From a checkpoint of a small transformer trained on Wikipedia: RMSNorm before each block.
MLP neurons of a small language model. Each row is named by its layer, matrix (gate and up: input weights; down: output weights) and neuron, and shows model dimensions 0-95. Each number is 128 + 32 x the weight over its row's rms, rounded and kept within 0 to 255. Numbers have three digits each. A neuron's up and down rows have the sign that makes its largest values positive.
After each neuron's rows, "fires after" lists the tokens most often just before its 100 highest values on Wikipedia text that the model never trained on. A number after a token or word is its count.

L6.gate504:102154120134089184091118210133127167161125074118130098175150081135141096167092106138129133116137152154125121176132120108099183120107142153142106083120080122139225153121158067136127144143076167160138094142136138116109084149072063131124168202089152115120106109153153146114155147081086179181
L6.up504:088141196125122140132116120141165153102102136136157129099041209137108117157112107128098131152133132179185188141137150136134106129130097148150131139155150095129148115128153166155077149151137148110124161173124139114173148094153099143158141098172099133112128122224100179089144155136108162125
L6.down504:125103095153109158128186169126120101111106061153155091130104140124173121137145158189110164139080134092130140103174131126139147163138120125077147154077101133158140103115116148123187177172119120197126071147197185164140157173111112172110169163119143141175194132102141078171165131154101153139
fires after: " h" 27, "-" 8, " s" 7, " H" 6, "us" 5

L6.gate81:156074176158146127066135123111100112170069104108130148088083098122078129136203190102133158248141055099140142147135090160118130161141094122177127140136097149140135091133131131093141175128115168132124127079111035129160124151124106129108123168166159132145101118189111135136085177068126204142
L6.up81:140107121091136085098131137157166073118125088115168123081162107073112132150185062123180118135184216190168140078108099152120130084101115071122146134210110120123108165131096149136124162143190135067152112137143146140149103048158110157153137095159162118100113120098074090095146132148039122130
L6.down81:116165156225108102162149115183135134157144158114144067153161154187163102134081130137084147139124088151091160121132136183095140161114166138151189108098119129107113148081099120138097161083101177095073098123166133182160141139143129138138090144168123161108125112070101171111121117183118141143
fires after: "-" 60, "p" 6

L4.gate142:168122111139205143109103164137159140132159134144133147119112194133098060129167179142094167131125121131104104133118114162107204145093154142141175186084101121142111070180147025105117107125084146053098112148103131110171102120120132094147103073104129137066127087144109118117178173131129131131
L4.up142:145173110147133116114149111126124097131142098102104121149134132115117136145171102168139135120107074160129120147091196127121148143086169156169141090155114102181090064177116138104115125098152130097140163056142162136111149127139134142150135148100137170093114117121116046138156097080157211137
L4.down142:159118108150098065089033136054087120135163095118150156108099156103117113149161160115133142122120190160178116145096147139130120131074137141127091155076112203123092135142121092084141125181162178120104096197113103197122115076133146144084172067105211132103114131151138110109155182101186120147
fires after: "\n" 49, "." 5, " the" 4, "|" 4

L4.gate169:106143142125148086129147138110118099119088163084083137143216149088190136126126131088160124088119148146152176141102115184105130140116098094150116069172095112141104141133153196142112122111077202101146146110079098157149125131179149168159077152191159185129138105130079146089165126124094126128
L4.up169:148106133125078062130136143121112100181134071101152103150125131118117166129130092133191141146127183134097144079078181100157127137106116186111125068123178166115150109152092118132113131173108096196117153133136085155151156107085153166088171150141127088158142086075111178098063151090146171090
L4.down169:160158125166174124145128072083144040085175128150094126160119131165131179142122102118085129141129086082127155138156090092106122154124199131150149133151168143155131145193129073161135139144136116159185136151097081088101157169128137086124071149118117148143102140123137089170122136157088112107
fires after: "." 57

L4.gate329:141157112152088028150145160136128128143148086196111143106135128120131106129104126169140113085126129143114116182132125132118092139120127168119124088121154168064110184129188129121114164179138149132172180129143138108122114203061123133104118111096159105110201147131163180126142087155094090104
L4.up329:121130112123155168114114090190140141149122085048115105118159121079181113150144122148139082149123118184126203143146171153120182092078122135096110157128136150134086177091167187177130117147255137129196117146116118145124100099166125120126107085175145136129089065172134087087100134078103085075
L4.down329:132125117072095134140130125097129096098120147138149144139143118133141134127023130111087173154138000124125089152111128148163171156176145109058106102181137108126122106186114107172167120122089134191151111059121135130077207142149132145170070140060139150082177114132094148187104104219107160125
fires after: "," 21, " |" 19, ":" 8, ";" 4

L4.gate435:103059193126114127126102095112113137085071159149164123138135096080096096056226170170093129142134112149145140153165184125092196100099157146142061168103091104137132194134173114105133102112122189145127169105146142158089146127080129177126106136111139125181093100129093173129146121107128100161
L4.up435:146082103145135139129079123120116144097106146141144153136145098078093106105118134112133129192151133121160141096096151109096101114102124076172136097176169118128132138152123124142180087177077141098152117084176161118160129089054127152136143130143144204167142096131079116168141152193122104169
L4.down435:136116128091123101167083217125121173139097095106113152080179188130101094141176150127142144173159110114114129168070098118107101113119133143143142153130114085168097117092106118110091095115113142119018099079078173086139137146122181108170103119129155101108148182113120184103142160058121082104
fires after: "==" 27, "-" 27, "===" 10

L6.gate399:122152106121145157145145117120123154134181123137113045113139150179116141137099133129110145157067115151163102110057132108124070200096163035103091099140156109158145100114156106118248122170072136126129086107149181122064166098123184117143076151096117204120107080142123085117137147183108196108
L6.up399:078171060180141100184072132144162098115144152065122104128122093140145170176141146093128109106088146166132092137090122149164082120116118078141099099138151129160168113093198157124152132138114153148123057143147148165101098122111197085116105122150129158158166122091108087121155114162145169171
L6.down399:075099164145155140115041138132138123151141111078157102127117138143176086138181129183147128091105178132125123169109118125136151083146117137141086196135158185139083103131159182142119157095147145111110144172150168142137136124140144049096141161119105135154202140066154112104152146107107104155
fires after: "\n" 49, "," 9, "===" 8, " (" 4

L4.gate424:058161154110098158084109125160155165125139197152116110094112162176100166136117139111137100145119115112110139103056110129124170135171152133142088150159142119141093115115153125109158065111122110098094109122145164089098107162176052091134144100088121126094154120055130134149107149168204153156
L4.up424:083168119132109141096105153167136127129086129112112180161069124133131114142135110125122075110169177099036125161152119143097126156158107109017064133103139147111105156142147097125130085132135061120128185128127141149105117087106043122149098086148092139132143105113095105127137159118099088147
L4.down424:071110137111108113122000140126159133152104146168153162096142140187200126133097120125135132208164254166145135149136119129086116081159112128124117140155122095114160135129159162135133163128136124123104106126171078122205098112133151037134132135129101154151124107103170097134092113127106174097
fires after: "\n" 88

L4.gate340:118158091096108100086196140097122130110137176149143094155152117158182133136150131157131075082130144119079137150158140179157077167127107106103081078153150150125074174119107191140062162108135116122157179132134117094107151137130167163112181149101117121150126024122081089107168074133109135080
L4.up340:166126077105145132118108148125109157165181154101158140123158091139120182115069090101107079102115126150095125165189149120100127118123137060124092157180165183094146130126088130119094121126114025138140154111116184087177177163149044118078165118156120117153193118149167093111136133126161105143
L4.down340:120153151108127166148189182181131127122084176127119138130120091107108112138117135159153132075132148138149050077183144222123137152145150123066081122152103128160143128151090189098133174118153147198137167069118167118169138085122131129148166114133131176134166169164120104117128083135120096125
fires after: " (" 30, "," 28, ":" 6

L6.gate187:154094109101114121124096108111113173183090129171055094228079091143210103149137091115146123110142113157129150132142163177116189114122136173133141145132129097095140156144101139117115119105144201175128144138114069056131144113098124149133107086141034146141122131184098151092137109097139159079
L6.up187:098111151142150117103159138102175085111106108088163123118142138173175116121163137079140140159175089111113130176113133148141132155123073153181102095173191182148161130168094113075087089163107162133106137129164119132118134099175136170087111042160138181130140137188085127101133149129147176109
L6.down187:158124119095129122051115112129046174139126130088116150127107120143082110130135149149112145134063179131152170082130112132079166109099117128130151211085117095105187114150128120206132103081127119081130129142175202147115050105169092116130114139130134143165193135137124117153172125126173100151
fires after: "-" 60, " (" 9, " \"" 5

L4.gate287:109127144166062087150114121183132141155172161143132112132113156105172154092078140127117128144167107106110099132095147142155151140133164136138102108167172147130187123172099123114156079106152124135075134161172134191135159154168057194161136119071060154142077168083164102141136126134153121120
L4.up287:148132138150084111126081161154151123127099125068111132103102104076119136118093135179104146103161144091125132166159082134172160134118112145157094122194151103118140104149127139118144119124123114126131140169112083159188119134126148146091200099115087132184082160142114124079163128131131110064
L4.down287:087174134116090114125086090051110142119089128108182203120117132119107120140136145127141165095160123136156161113165119150105065111140064091127097140113056131121098147076150141122099187144130101094132125136149099157133137095085108174100120130121170118149109182150110151083154094138102093109
fires after: "\n" 55, " (" 9, "," 4

L6.gate513:148136091087110145158151173077080148175116098118177093132115124059109154117151082160068129073154182115096117123097137099058115082141120082104153076193143135123096167131083077149127136148086076133112098103128145122137137134101163155125149172071102118159103086121130167128149160144151142123
L6.up513:137093098156081119098105207179237167116160106140098108102125122134033182129117093108104136135143109149114137125130079154113089082140181151146109142122163151099169097124094181155116107102141145139181159162149106134091118136125026104119187078092134095141132115072161124184138134159107178096
L6.down513:104084156083160128122103139107104174158176126109123083175132163127146197136097144129140131070119094081127113096098149109175154092154059161096098134100186126111116129136088100108165177122135110048096127120066123106155110135151116150160124199165098144148159117165102204114109135106166142117
fires after: " N" 16, " o" 11, " " 8, " im" 7, " al" 6, " O" 6

L6.gate860:109104160139123175072171164132066205083160115125178096188146139106098112122126108076107075081155091096116171113151131104138108185130133197156170128170133145093152114145165108172111143174097137116126132192041089126169158108144133163139179085099128121100108090134184134135112207066124086170
L6.up860:175149158073133178158130141136137083208119093126148159125160139172106129142102151112143091092116134134071176132188105114089101191132100174163128145091152150112174162134155107141107100112112150086145187120152097100127111143135090141145123151181086108095173171153106174086152109096110145089
L6.down860:090087109122121138117168075136156128096120130110098124122106109065103099128196134150104148167102121132167167140158148090168122164161110108090042119143136149147166165062126116138114111130196129125091142132144140151097144142128092127180076158139148185119148122078152117066100099145098186173
fires after: " s" 30, "ug" 9, " st" 6, " w" 5, "rough" 4

L4.gate471:118098099109114149056095100126098114084148150142136120140088148115125120119160111175147139138126144177094117117097151129101115114137170157153102168130114125170129169186156135107142089121109062155113136162114173102138127173098104104130093107134073143123090204120046130164119173096072114144
L4.up471:113082134082093106092111206155183090125109127126166093132077103152123141177098156126165093115166098133116106123111239081123124137148071118166123082066131095156196147119158157132165146078139130100097151153139156118097124153130069139142140189123128115146142155084124123115121083120169149157
L4.down471:174077125193167116104063125093098100157113157124126109061105129146114140098137124087166143160075155108129203177131148131077149140116118132154104113167132136100066137168071133152120081112149193123104095176168126109148065131126138119237123134138146169148148079126185125091081112139104152178
fires after: "\n" 38, "." 29, "==" 10, "W" 6, " W" 4

L6.gate762:091146122167140117111133128146071178097169114093128182173138083168125099112120155141109114156165125132131137149110140168090086140100077178114141118125108124135124135130094123150110110139068162147188123086166138146177113078094100129138139133162166134130110144156103139181184122145123132195
L6.up762:138125123160161142106167127116157145107080042170132125118111127197102139097115128139107162146114096140130104150118122159110141075147067149153189128104107096095114155130107163103111120101112157074157173143105065152107156084171189119126130130130147116113091083170098097142128099179126166064
L6.down762:156113157105187102098082098131107146159137173077107128128157146126166095095129122092119117116102119097137096114141132133173164115154130105114117101135179135153111083102169119155082068105143090130128112171126136118068159172137089158163118167129184099103131166097140093170149138156157169128
fires after: "-" 22, " H" 13, " (" 8, " Z" 6, " W" 5

L6.gate318:103171130162174097129106164151115156152081054137131145203111081169122143184137164087092109117122156143103092146131157139099186179053097147157090098151134090143147122101103115092131113134111118178109140154147156131118079146142117143157122077096121105122121117166066123139161020136092137139
L6.up318:111105169178076165101109052091116103120131144156123150158122123144180125152115170143138115149086160145144134152155086099174114073130099112185112093066136207116105149177146120109130137133171220145162136080106096155145118118182122099142116141148142173147160091163129108130093126097134235134
L6.down318:130117110161108117107157135145146153150164143141093171153118149107115194080171160141127140162124196124125082133085119120119130117104139059123102154114126127146238233112131124133093099082137088083031166163204125106105131135116102155156161098159138087154176150148141174148144196119101065150
fires after: "-" 25, " University" 13, "n" 8, " the" 6, " \"" 5

L4.gate735:128045127126142117129130078094078165126102137148135133152094091127123117117153123172099105163183147086136151077114133077184142041149132129086118084139096126142118093135084140155154107110124133209115113137148095136142125078149107159213072105115102165090139109155093105150134120059116145107
L4.up735:067187141143149129108118148135102144168059148136127076080092102126084166158141135151056164118108122146090163112104105095172123120084139107183111081112220133219159076136143092088184137098140120162091116126062112105142169153169090109139154174114110173139159169158054071099124117105165122111
L4.down735:152113112147102096085101123143064106122104152186119197140153102129095093100085108183123083113140226156150105105089123125126183095181127129046076114114103135127116199113113124207089148085143070098147151173219115108145093112092108130173093105142155057125154100143114126149115108138138081101
fires after: "==" 43, "-" 7, " |" 6, "|" 4

L6.gate376:127117170134087098126108130133108144094142107152128164139108161184108124115088066117108080142086142145102084139140123094167150139091126159109125181130214164089190102057133090109135128179117157122133182133138136066111153170157150088123096170105143195106155093169185119098141185066144129181
L6.up376:119148107081073146109112102069106155136134126120147148139097093144143056165128070101156154138074135101133175188077101120116123216140137128146101118126130126161173159080125083151105180085095092112081124125082133088117153124171077161158131214134138159113156118082105126144166167125195212178
L6.down376:135093157143134031147130164153117161093146161094114144079121104115083106111088114137115114140102125146126159058144100114191134120126106187147151135051176160140144100067109153159075131114138115134134150143071139154123117127142134163138138158121065115191137175131117139114115123112152076102
fires after: " Y" 15, " K" 12, " S" 12, " Sh" 10, " M" 5

L4.gate528:177136117114122184076116132195186188123140126115085138081082117089209071133087126141119148214105125138146163153058115135103121109164102101160079135089125161069158148109198081110132173124142164159132131146150127150070146203132075099175077110160136137119167158100123138146081116154143202159
L4.up528:128099165122075166106149086100188066101133090127080084135136099158164166128105117147149156110087082119189212070077109155083101097149093093166130081156077167131104066173129163110134078139133126177114149126102135095117121101163172087095125144125148073151136097074161122103081075120136155194
L4.down528:166137116081093085147084142210123103149098143190172042135174155180097159119171085122146149121174196182086123096147123089129118103157113073123130109163154134120100123189075180131139113143106121050102184145138128082160094108152130062109165124162082144143153099179083145141157134131172112144
fires after: "\n" 35, "." 16, " med" 4

L4.gate539:078094098137099071153102177114160157130152128115085121159119137108162130157098159136106166169132120079129182134079120120132096082106126135110139089129207095178128177135139117119148182098090145179141150139138184116108148075096109154081136118151165115141195118155089121136087109109161089124
L4.up539:115118124079118050143122151086113088143187182160154159088083114163158094167079146097168104192148126135143166100153134131085140176128132103129069121122168146153168091076191109095164127131113138086116156099167087146141135099132165100110178193140137180163166079153105137079131175197121179167
L4.down539:098152088102165092055124122117138146124180117086121156127139124067091128164099179120192124158124072111150189072127131129111093108139090060121124122081153117116118130113129127112126106107142056186092159122166230133118121132129139144081140161194123163161149114151078088089087152180133172096
fires after: "." 59, " the" 4, "-" 4

L4.gate654:066086127118137095132148122114136158114135168107157131074089151093166081165147177177172116101110125152101160143141152142058138157117154186146131136133125105107136093120117096151110082119173156124133058120080144175163148095077102126179106110119096118078162109148040108130072121101123212092
L4.up654:110105128152121104141078108169109166154184117102142135066169140071075124106066100147125151163190155126075143140082132169075093164115158190137119149127155125162204123146107144137100196139135105101087123099102080179122174086100103111098192181119110090115110078172125064140077118112107116100
L4.down654:110074138171142111180124097067160162089121115049127178098149097105156121142129141088206105102119119129167154123184092140123163156090140145130162156131145134172128114100124135067113113142112142141140138099058169165115106144042127079103157110174167106112086151110199130097090156155096096154
fires after: " the" 20, ":" 10, " The" 9, "." 8, "The" 7, "19" 7

L4.gate86:059166120150117108234135181146098172096073147093145156141136131111166087099052157166053146149100120116111141185091171105082140145110097150149155133169141108155136142119092156141123143085159139164102125120099144105128111198112164146118051103123118140123163150078124083104097119089059148139
L4.up86:149177100134090114118113102154119137143072142121182123108206030140158118112094056167122192141122130087071135135149075077062115103129143183181155153130172163172132063176161138127134188122132120155121110105153117119121103153110046160119136124098101128160095119101081105074141133112112145129
L4.down86:083102200117131101110080104091166133081105084123081152071056148122139176128120144114091119134074174090150113104180144126119100096124125098144159172113078125103104140178124140135157098067109143183184133116092092129104157103113173087082120108128136090137129162168151112143109161120131109149
fires after: "." 44, " (" 8, "I" 7

L6.gate722:061114135156137120075175099103070150094126106133159126132086147072143123121143157119116057162127149118158140150098142169089161189156142127093129123146087143106103147091150118092135107123146122173128151136126136103151118151092090123150178119110127162124155120222171142112140141083129056140
L6.up722:177119127094130152110102121110123078115151186125126156108157121127164128084117159149158080105163106140111108184173142167082196112107087166125111162123094142079154137149161084179091121109106166147089121131112117129145119100156077131153087064093131128104136171129156110192135172073141028135
L6.down722:083129098141134155129143158139089130140099133169108135155134123168139124138132077091043129139145121115144091138135149112120078109186124200090103155159080133153101122107107092116096093167177176092115090155161082133139151129166115113103110138112121139161122154140146139098147107059102113142
fires after: "\n" 28, " pre" 10, " c" 7, " rem" 6, " com" 4

L6.gate645:131079104166157168156087146135107190122084196138095137166151156096123111121113183109085086103141107178144147147147213158136123168087110166126168106084059111090132096134118211138129128103099151133194180184076108138170106059082095182122138099188140129162153107150184130151166155121123115093
L6.up645:106143100113120078171090168150197195139105123132117163148102079124083156125149135129076111104146103127084169167128159101162161152121148200169110139154186122137092176128102186127104133122143112108199115134151090122190156100084143162103150138104132116145097121088103113076116149122183173085
L6.down645:117126105156109129104076130153122082133089102103089158040132115144135107174080141126139133148136176128161130116113097152168105148123055108098121139113173113118134099069131135150145160171122096111070146109153145151112205130108141144166089116105132132102131176095097140095163055165130134096
fires after: "-" 20, " (" 20, " w" 10, " s" 7, "anguage" 5, " dis" 4

L6.gate560:119126152182137103095162118158173144137096177128111109140114103131119099122145158109161158119173099150123167142148204139077194107154112189177109102115096101088136166166088156146169093144178187173163194180142182122165141129079067166155124103146125083100129143132085139111114088139145111130
L6.up560:113150109114120134178071166107136099126070108098140128121088105138150161114060051128103154114091098132153146172146151086188110121152128152081167159098092172181092172135170064104119134129087090100162163041160103113095121142085142159118189077157091118171109144151135109163067163148169148159
L6.down560:108162148115094075086255115162174076114179147122175118171089114079118089106195182144154132092086105173122146124137101144126163166124122086176143165121084098107118122138128154127092132089134118131078140222170158131073124065184093134172114151123152135079162157133139172169164109139124187175
fires after: "-" 48, " un" 10, " st" 8, " hold" 4, " " 4, " sh" 4

L4.gate62:140177167093101188147140144148113148117096161170106116051122134110169098162117137094120138184097118083132177233150143157110093120133141100147104121162130144110117171114132137127100163154093118126067085126139139172156169117125119091156082157104139177151113136134142150172089134138114143138
L4.up62:142170173121114117123151094210152083143122067104129162145148163128170131091182094143172131147081144103105155169120105126135158080150089093163083133131125116137106163155167146091092117159160130205042121120134143118137089116139085085160162123093116145074144114092177165161085068133124132149
L4.down62:090097118113146089073069104140142144100128104109127121165110169118127152119133099148188156067066236128154098069142108117177122107139097132146156156108118117163126165191104157102162136142114088124091125161145138097171091120088175063091154078157056080141175118111132152147127151129198090153
fires after: "\n" 64

L6.gate690:108162133148122187079127135087110155168082132076154099156121058096162180092168127092101134100199135163126135161151180096129078085148164106151169100173139107150124137095110171109198146118110124127122157078133135143165161077032134178099149127150091060086147154153117154123143188170146111142
L6.up690:085093115114111096155133187151142101166133176108182157139105125101151145096152083123081146096140157189121194064127078145138081088102089146150106118163103118182094098165139178103108051178116151120189117093089137104088098115195089143134158100147110150152127168161077142158119135135125125112
L6.down690:141098175188144142105144151173151166120167125111093102106155146123122088079188182181177113146101039090116169077118103167110139155164121174116172119138136167189081142107155126101106074115074089158215147107110126160093154111102094110057127103094127142076105184136126171128119128102146189139
fires after: "-" 46, " (" 18, " |" 11, "\n" 8

L4.gate378:124139112109132151124068087124134107042133081106165100125114163140135151116136100150136085134148162162094104143169127142132138135115126178144101113169091171141173159096111148103109135082115108098146136134082159107074139146067090157126117124134140157106093137087160147123123146083116186139
L4.up378:151124148152117148043070118199109080122141143074110128086134151107149115089151126108143174188163171062128111140114117130147126160082096185170108076124130113210154130098096128183179183072162181122083133124128151095075123113139156135107089152087124163084058155142101134065153160151117121058
L4.down378:084117096139163110154000103112169102149097165128130203136106133110110131136120091131095124138082211116124083135129126142118197098130180080100086129134064193147117109136132169148079111137094134136192111117063122175147122122136140108108184147129148188121119122133079139074124128097141143120
fires after: "\n" 58, " (" 8

L4.gate342:124100147159051120150135131155128218085117058134130077133149122095067055107131085132133134105097160150128135144078100101176123177105120064146108147129128173155149139123091076081192156165161117106174128128133118151085207147165085129133105161087107109098100117082108113144115142133076145179
L4.up342:166112084109107117119100130121102171112061100167115122073121134070158091170183113144103154107180171101110108210181130131139171172119106081163096140165104108115144125079161162122162143148143061099162115104141120176117153150175130159138131094169099123146139173076152069085144128124122154136
L4.down342:165136120146150167173091106096153135149066130169146197118107121149084172195121153154148162130070162116151159116178142145104148148131118061155154083129104117132112043089144102164123114094121154112134116143058115194132174152135100128132093148179147118108150150072099135086147150078102148140
fires after: "," 53, "u" 16, "\n" 4, "|" 4

L6.gate693:136122131149123139142133125155094109124065074107115141115117135103152168142159146141103125130103105102100155126092157145079146105146095158153134085038127113159161132131126146123118130150132165092141050097089108109116114109156076111192114088100110144130110191122125102105105102126124108139
L6.up693:199070129147156164143135126138154151161091104140158089122081115135085194142096105124131123144174095093136149125121145129150128062147142180154101102147108099115132138093121114085080150129115161101174118122118098074117154097139126147152160102101137093110123100133090156134132128150089108115
L6.down693:133115189105115132160074103120105122104183099092145113062164127100178091187193138151136122121122081111151144130108098159130123113095116134117091189127105098134178140132128097139091099170123175075109152149082155174101066115108110117186075124103159097116131130147114175130110143065138119152
fires after: "-" 29, " (" 16, " un" 7, " \"" 7, " E" 5

L6.gate270:078131176129052112164118137143130098171086150121182151150142133092132110101099182092110147139128116142140126127087151121152085162120083143190070119125133086159094140162086184089115130128070102126145148133174159104128183102140138144098150122112093109157146109144144079158120154092127152111
L6.up270:111112122160152147102131167144141133117100116170124121094094114183134176133141103176143103116134130104063135131139149111164160105151112142219090191091134125150101105106139118110128079085202183126118172157125121053196126147167120072106116146135130116064068111075147118126095118116119094065
L6.down270:155113093106083116124169122164102183093115142088131104178178133145144113126154150102073141165169123133140105136097125117165077073135140141156162123178137043125160102130106120138163106189148094132100119123157141121073138095077193121145163132151150081172133126149143088110111138084179145094
fires after: "-" 13, " m" 12, " S" 10, " (" 9, "|" 7

L4.gate70:102166140133143139115102113075126123118121142129118101161162125119108144125147152139105115117109132089121056189103119129136163141088157146142114108142138143143087077173153169100145125152101119146068147201105162098158086077129121204134150059146146162110166069122088131108121135097128094122
L4.up70:129163135102147138121084167178124090123117060163093136084137143124090115107094081175107124106077139130110186115112140168104164142154083161169146109180098096136134192117098121117145171127115150105165177091150125095150174114144119115094136070091144132134118095114176119106158112157108118098
L4.down70:134080115168116080153194119121159102158127107149116153109176183109132173084137153169156125149148042128093175122159144119142117139118139179086117154070145136153100172134138128109112092149208149122125081137080141178077130143143129150173131158124117180129117090142149079113110154109134167091
fires after: "\n" 71, " " 10

L6.gate233:121122127217172108148144087108135076083145141194192103138071080117144137140141159131090142173176116181202147169150139126129085124116094175163108122173109118071135097174101118108129168173130158178149113073111097151136132050181087166145097133150139116137112135118133086120118124131146131142
L6.up233:138100148137130157127169158114081093108165139083193117172165185093110117122083133123140078095120094120135116111154128116100164170112155120122080105087130122147153124152087155162137129091090109156115109090089154110148078116089108115157127127107171159070199095056095156144134138207080115124
L6.down233:108126098181110126143099150117147113099134109178132161128088161192156197184094088123084110152162192130105140127211137154117114169131115111133120081129137150157109072106141169083116168139091112084080123135076083152134146103087176098085124095159044157155139101162150081087137120153117137172
fires after: "-" 38, " (" 7, "out" 5, "im" 4

L4.gate868:119098179109141102126122094082167176160132103111152132117118125106103113140146189061163147185122141160121127140129096136082118076146137116136095100152127159171096093121153194144172113073157141155059215201125122059131170150111084183177114178125152157147127085092136154164051110131136164178
L4.up868:142152042167100097098135082116109163113132189181133061138162130059155139127177118139168098184115140106106082156127184128153112184127124114101110075142052084130076083119144135114065099143123094170108149167128167156094129121129162156079113078151113075134116070139105120080156114067132073094
L4.down868:175151136137093164098216173135170153098105131137092030104024113165134095118099109125144092187119093152122137174107171150025109115153184125146085148235096116105172129166119135171166189126165101147092187200132093095116111112123105136156129153126116161122122086117110126177163126167131038201
fires after: "." 37, "7" 5, "2" 4, "op" 4, "ens" 4

L4.gate160:075180143108086084127114163162092074110079101208124077103124133190118160087127146096154162219165139079155127135142141098122128152147153066180118126071220119139195140108151131113100114106151165169150157113117129152095139080134183141115091188097143221124191131136079078103104087088165113176
L4.up160:107112138138142129143168120114131128123105048135143142141092087092103142168151137156155102132093176088092154191081155126093101111114120136197119171146121081131123097115179089132147072128057161196130080135138084125168151122171102132151143141092080108102134111170125080121130099148155107138
L4.down160:125095163166130132052132160104170163140115159118101176141073135160132149144133149089159120083087198079110130121126118138165137077203099140102127169108114124162162123135131115105146129139125136141186151159186114146128132098108123046146088120140037180073162119106177125085134061215142109134
fires after: "\n" 51, ")" 9

L4.gate695:135127156130100122148153093112159102112143130108101091129173143168152163094113146150088102174169081107120175147154172105135077174165153072126092126105163169161129089108098171126158155103150135172112174127113120090116129156163086123091086111121142144127107127194118156113101147139130181105
L4.up695:121166105140117112171120099155166095076115144073075143115121101114167189113116141146101134117165196112142141181162118122135138172224083084134102119175103126177104075094119226129150187071140095136080158130120086092109111123168139114089120053132133142136105163159108131108126094123126146115
L4.down695:073117089149188193151071158170165117112095098120101194114084127108156154101093158168129141106094189138102119099109134164140118129076117118085132093149045155161147112146194166102135133149075159118107132153152178149171162115139161051136153112115156146124138095110149142143157097123116077083
fires after: "\n" 60

L6.gate280:058138136173124161084160135159105111171157134096158141137123173082155122115185149125104067140104129068135129141161179139091112088076192119147172129128141074156189188100100103156145088174117140118100131133060170119147193099172092154119099161156085083141093135123122108145122183118144141150
L6.up280:132107082180154099132125165082083112155152167138189195105119138141139100120179109122144122106107155091153117104146133151080118117121149110131184128102192097149139165061086154118076102158157167104137207149099143157136139181128093105070122205180157071139104155117155152101125122138142125109
L6.down280:169206091122133086183172151121104075106130186122129222087102085182150141131090110210162149057116230140192110096135090132133142097131121103133134133140180158185128089106118143128122096165146163172162144160147145119101106114170189063081177154121144136168131119115120089097117096153099097093
fires after: " s" 23, " st" 15, " c" 8, " St" 8, " leg" 7

L6.gate287:135120098187080166102152092125118165109093130122092079130133210107125143105113137127099115060117097161033073174149193107097169138113087179168113135138104172128138179183142090096167140151121144195141145166121143143142147141196077138164154120134106061089106176170149175152166120141192122155
L6.up287:084124049142083104136116093164124142135118106123137097084176153134147120117082114133129114127096123110116172150103067109107097166106150149146168127122119104119140153119111195124169157134103131130107154123122148123141140174066153138105140145144055145155140095135155081133158183142187116157
L6.down287:149115139147119107168125124081093095110154103097177155118138163158116091099126126119144151094085122128097108132134155174117110114147158118116081103161149131104066167081145137090100197174096148134148141157102144109130155129200137130135115137098103113108157123178098133114174110137164181111
fires after: " s" 36, " pr" 10, "ch" 7, " st" 6, "em" 4

L4.gate28:119153081153119122145142100118107094138138145128144088090138146118195143129150105132149140145118154144134114157122090161121117144082143124119073079153151130159120087173130128125126078130073071056090142141067121167153103112180121146198086050163109159142124148153101152132079128139146153101
L4.up28:106134102069106098084105170140138135159119160105117093173124086176134129120102142103104082123129143105081089123053119103142130139106147139108042150095154142114140116107154168199123129103092067178076142131101159165173160092104094138085159143145173154133143080088150115076123122141192154130
L4.down28:152155140129130135141085151106132069107092162204119129104094150202196099155070137139097122088122195126115137170149088172068157084141100128118118140159145120186166079137123152150135144088128114158139153102156073182160096046148169111197096108107121158127147078164135152106146109144141146139
fires after: "\n" 76, "." 5

L4.gate65:151089138189158189081094109125172124102110159124123105123137158107203116121174118108101143128171150130107168144141118175126135147103138104139105165102031155116147178152175135078154128130122137116108103130104136123117144138151100194134139180136153136153163107142119147108118115132185137108
L4.up65:116161075155153114120159144135091047133151089125115119109134071138061094173122151157144075111143144132111094088157109133133138162133152135077175076136144044159150163139124118191084076129140071142080130101114080120137098155108126098124076092157116144131107137120105126195147137117126073131
L4.down65:108142164151138114116207181133126147135116118125112025118111153126144062067096110126186092113131000121123163144132130101154100135135124134165164124162150084160118145189107083142105135097095090109147091115112155199103131151095152205175112131136093124123099104144130079164090131175121076145
fires after: "==" 80